config.yaml
n_layer: 13
rope_base: 10000.0
qk_norm: false
lr: 0.00237
weight_decay: 0.15
lr_head: 0.0108
warmup_steps: 451
steps: 9277
MLP neurons of a small language model. Each row is named by its layer, matrix (up: input weights) and neuron, and shows model dimensions 16-143. Each number is 128 + 24 x the weight over its row's rms, rounded and kept within 0 to 255. Numbers have three digits each.
After each neuron's rows, "fires in" lists the words (lower case) most often at its 100 highest values on Wikipedia text that the model never trained on.

L2.up597:101087138166101095144149140119119129115170102168113130146112112139121173173089192110117163142133116163078110124159121159176139129131157119153145187119121085121092125165129140162125137148146136181109124118114089130101096090113141127159162142111183108133190149129151139113119083108158110094133121128105140156120115127111132123096139134118125145128124115092131124178146127088131092078139
fires in: "until", "3", "since", "whether", "00"

L4.up123:115085189148100116129132132173109141134082127133104114144099156146128167136164167114117144119120112115136114086127122151115114136121140109128170143126142123115107143184086111068078175168129117117087131124158147100111170125137133104094142137119108137093147155132081118153141132115164096126078138134118166146073169110118139112133141127121123119097166150120129100125126098156137151119124
fires in: "which", "that", "guitar"

L4.up157:152123102136094110120101127102094134161093082134153159179124146160148156147156173098055146131093144117135156140139131165112137124096115104132128152111109150122117119180133111162128128158130120171127139128101127100136122088103116174123149130139126134120151192096123134115150140121123127119149156094090121143141157098167108114096123098106091108138140122104119122083138115096135145108088
fires in: "in", "and", "for", "to", "as", "at"

L9.up280:120087071137149135135118097123114133096132118137094133168137162172150099155146146168109154091110095173131131112132147109144132116159128084150142167183151133119150106120100137145107126133115131132117144127145101128099096112145141124166134109140156149174147144147122124139073156099156147134139122188136114120095094129147115102125143129108117122172118133166142114121154063152119106106150
fires in: "in", "year", "years", "degree"

L2.up21:105104100142113101105140146183116138150158131141131126161083125143082150165144118127163150132089106102143161110092126151125169147111099107048112084151137137148107103164128101151126123113135120147125106135111122173153146124141138129128105135100085079162155120103081095090148109168154162116135173126144098143139142119155140142165156145159131136111138087101131132123125151172114129102154
fires in: "s"

L2.up2:129133171157160136126146151151090164156159132112126120177068124164110144145157147137117138109107120163141140136090153146157117150103168104132175177122164164142154109137153103164113107143129136127102114155122079133147121137124164123111152135125133158137137139151084120117099113136127143143145156129131173119094125107109130077101153122109116104105149086107103072125152134101094133138092
fires in: "de", "died"

L9.up26:104069111110160109109125107123135062135083114096129131130115151134112132101142141095101125140112128113116083129132131116151137122163174124116127158173121169114105100091156126103124129137142115144108117114127169135118148121124147140171157146106208127157120130105102148150179153136136099093107128143111143137130094134143113157131171125115122142125143129137125078115113125140128150125112
fires in: "with", "for", "by", "at"

L4.up256:120131102154135107083142141101146169160088173159154082152136156149135155135116126081137081129098145160155120138094140114108151121133122142135128126122127115121133113104133125171103192130115116123152126149149103127101129117113173139109139144116133114094085092129123136121145132119124158157137154143081125144133119139123016121108156129095106118132135124119097099115117109130168154138152
fires in: "her", "use", "fire"

L9.up137:138116125163117124159086122114150147114116151104127111137148125131152125122108176117104140153114120132113178094122151150149131157146112126152129159137111145092152119099141076127124129137091119118148103074137125143102080125179151108119132159172157114088143165125081147078129112099139108123145120117138150124085127150117133150122133132119131147084129135148136143140145112188139124102150
fires in: "a", "of"

L9.up23:084138104155112106132162119119135148143169139077100098182139125173148167144111148127113140182114153106071164124126203124121130128122166114135074123168110127139127104152103117167148116105117130165135154118154116133109094088126131127132128123110148145166099112130070097108134119090127150163144109123147121152124086120138141112117101143144132118133115118119114125093095162131128141120088
fires in: "as", "by", "pazó"

L10.up90:162137147127127158109105132153106123113146119138101126144152195111091103125109150081147140130122125136143093153116101158135135184151144156142122125083139120136149122175133131105108132154117188136132130100093117133099135092109124153085143139088128146128163161105161062143143125123170113099128139103142123116170129154094156132139122113126109146122103162133076104102130058128148107118132
fires in: "is", "was", "route", "built", "order"

L2.up177:148092113164170147113134133160069150153166135117104111139084112141102176182141149127146120118120123159143160132098152139182147144149144120124112165159129163137134104139154110130132087129132110148149110094120127133124121128150133115103183129163135143123131139079084134111114115129122160134151161168145172108102130122106172114123153135120142104126132141111118049093113137102112128145113
fires in: "born", "personal", "died", "career", "video", "age"

L4.up27:154111135168182129106122099106112122137166152169122107123108112157142152142113138081145133161138098138164106158119126079093072124127152130134110166135137111083096142156120088131118153142118145145149142130123139101111157123098138111152084134152112129087107123103140103110173144134132111083187153160134124106098145136124082068127123095179148105114105149134115104099119110115120097136129
fires in: "she", "gleby"

L7.up556:123118138151145118116116112101128095106114111092164153117119097163135147154106159106146134143121115118123118126119123169122113113074148067137153106107177152111121172183141111134103151107115120156079146102131088157115120083143147138150148140141143185117156122137104122097147149073119147087148137167123141155122126108141176141104119102143112137142120141102122141124097158143151109109117
fires in: "his", "had", "its", "has", "to", "her"

L7.up550:103121127152134124156140172135122122129131106116117178136111088148118150137078149139112123132093142129128129125127122140151110097140128085177137138190153135137112095136173117152111115106130154144096109108083143140107137101098082189161132119150168156137140135130134102102089155086107100155149134136134131176145131082100150143179133134146130115136076138121103102127113132059106115109100
fires in: "total", "with", "for", "a"

L6.up17:117153158130114130129158152136156121166132105086147087109137138143096192146124129094108126136132104110173130106116096134124128124135107120168139149095145148155146129141128122178137134144165140113115127111083174106146101158108133099116132196084153069150156130104135149132120147135157114134107118104142184104113103160111102135099109111118096091133148129123122104131086121176141106105112
fires in: "as", "not", "that", "only", "brought"

L7.up559:152068134125108163102100111149113117140136104144138141142091122145161116169150153119117123119141090135102110146150107159119141145113134074090135157157132143098119088178134178132074087108086148135194136127166141124104134133094144145175139138141146101101166129120107140110160089142141145111147095150170083130111102124137150132105117126168093120151128148144132115106134119111102117130127
fires in: "and", "world", "s", "at", "a"

L4.up456:132118140120125126094117163150102123123141096139094130127107116113127191138117141124101131172108098138148131129102157159172121155129165138124118134094164159081141158143143146109101083146106121109117125113102097119149132203110150095131145117114127134176150140162152080121124129149104123133164173125136175120097129154140100114130088127121147078130103161113107121060166135139085112147155
fires in: "of"

L10.up460:038085118144127130138101116132131124137152138127168138096144133128094103158119140097135134120098120134123100141124136187088108107095139145178170139144114144179156085096145131164096121123114166118119102146111085111149111168125156159128143144185147118082084117099126112126143090150140107119160134145129159162108124121119109108125148151145189082135104123138119116151138108128108135123159
fires in: "this", "first", "that", "some", "most"

L4.up86:107106123121144151142114107114121134173138124151121083136104135149134116140131115127155105131113100130191114158111103129094107128111171136139140144171103147131135102098132091135118184101140174138103100125173139161128094131098124121145115160102119139130095108098105143156118119165126185133183150145141108160101122130062074127109165157156129123173124117116106123129117122164133134154151
fires in: "her", "she", "medal"

L4.up365:114102091155081137140118117094140091123099109148120125134109127164147099131164182104099094110111136177132129120153114134133115137154102102161156135171153171144120121157120099165097156141104178161128099128136141123114114078141121141116132149157146087164144108109126143160113114133136086084162162146158120135136133140128132114105140124127122117125132131097118104187143065123125132093099
fires in: "of", "year", "most", "do", "least"

L4.up108:147102114120073134093094148150120115112097164131137140132066154144096130096137149167119125166140166145129120173102109135156128118076121110177118100125142104152142068114112159137117139137163120140114133152101147185099098088144143170091136131138133149102093129106103115114164129184159141148111156125163125103125132143112114155153141165175152168137120092101128130140125110131101141120095
fires in: "s", "serving", "served", "management", "now", "encapsulins"

L2.up467:077132107176092162161114106181108147164109135134119127125117119163152181099141126129112128107089115132133161141080122109134108131159143083127110069148166155179167124121098101127121087132123128146118124125152117171129117136163129098127084134152093123104120156128070133100119119158134129152127166136165113150151111130167127140115103142149144148132133132149112125128092117168087116115114
fires in: "s"

L7.up150:127133128105110100170101157142102150124104130145130114086102102095148124122146152145107151139122094124105094158159158139119129134158123112146136119121171145143090139178161138124101143117153109137101112096134154110069142125150144133136170132120199131084137111118122093096118158142135133176127156117138104105156166132123154164117099085106120139107147139117125135127124071133166133123117
fires in: "to", "3"

L7.up414:144104144113142108112084157139127142063117124128094147100134109128174138118103153134113104120142125134133112135104154125122141175106141122145131070183150121115104128128107127118141114132152121156118082131163076160101101141111139064137123155107120152152101124158124117120112150103100144136120148153125089184114121138145134146145124102165164126120089142113110114160121103201122152135141
fires in: "had", "have", "having", "sworn"

L7.up232:124134150138116130140085115169127165119117176111118145123099146153115150160183105121127165130059124119144130130100144151159119129143106107090116118109129152155160122128124132155133152113151126166154100125143121170139124111183154153138131096126116108132122115112109216114155118164163133101125146131146089132107121115152104121130118144172148129128097135112104132156127132158099102125193
fires in: "s", "his"

L4.up548:130127124146111127132158126131135128105108156167135084132152091121134127102115120113165109140125132142123142096107120156142136100133131136150132156096144093158144105162095109150106158151165157145098104119104129076077182123143138097133129142139148136120140100106135133105147119097140142116134147110177127140137094142110115105102131099114161120130142135100079100151135123170160153142109
fires in: "1", "details", "ned", "søndergaard", "don", "changes"

L7.up488:112122178104140139132092093149118113138123151123143148159116131146123159149088179091134131133134139122117094158105119150141115148148130119103134142139089119153141145136165133085115149119119086144135124134183148120102173127134138103129152097138185119132115150151107095125082081127146121141140088104145147077131113141098134127126149141131114123171151138154099106164173126171120146080100
fires in: "from", "by", "at", "that", "with"

L9.up589:112136145160127119175110121110068148105089106160134082174143103179138152085093174132123157155124138158132126125104144157118111132157110140123120116119136134165165138144088141145142155129139117146120125121108081127115104132183143115112132103127155152120146133099093132143127083167163151125111142121122132091156138165116136110110158113069110158090112131114106125160137141146176111147090
fires in: "to", "remaining"

L10.up304:126112120105127112087144146152127135108112092137130123150136126128149133119113146124142140139091111103157105153068148124143093112113165102121126128180143117156144098139162099165096097192127112129111135123101106125117111145127182157121141166109163128139179122130130137116094116106145110100152128113115181104116061096161138086137095124090133109099097106145118128132089115127151127093102
fires in: "in", "with", "de", "of"

L2.up286:093147149140154138098119145152112122133137111108149097127116104143133126101141134105153105150122155110111137122115097140134158174136144127164134085135121171124095090126150125120082144118089131119136091125147104121087133115173121120109121135126152090130151161129088129081109108144150141112148166164147123150090146125137138113165154101137116144110159117127099104133185150181135117114127
fires in: "by", "us"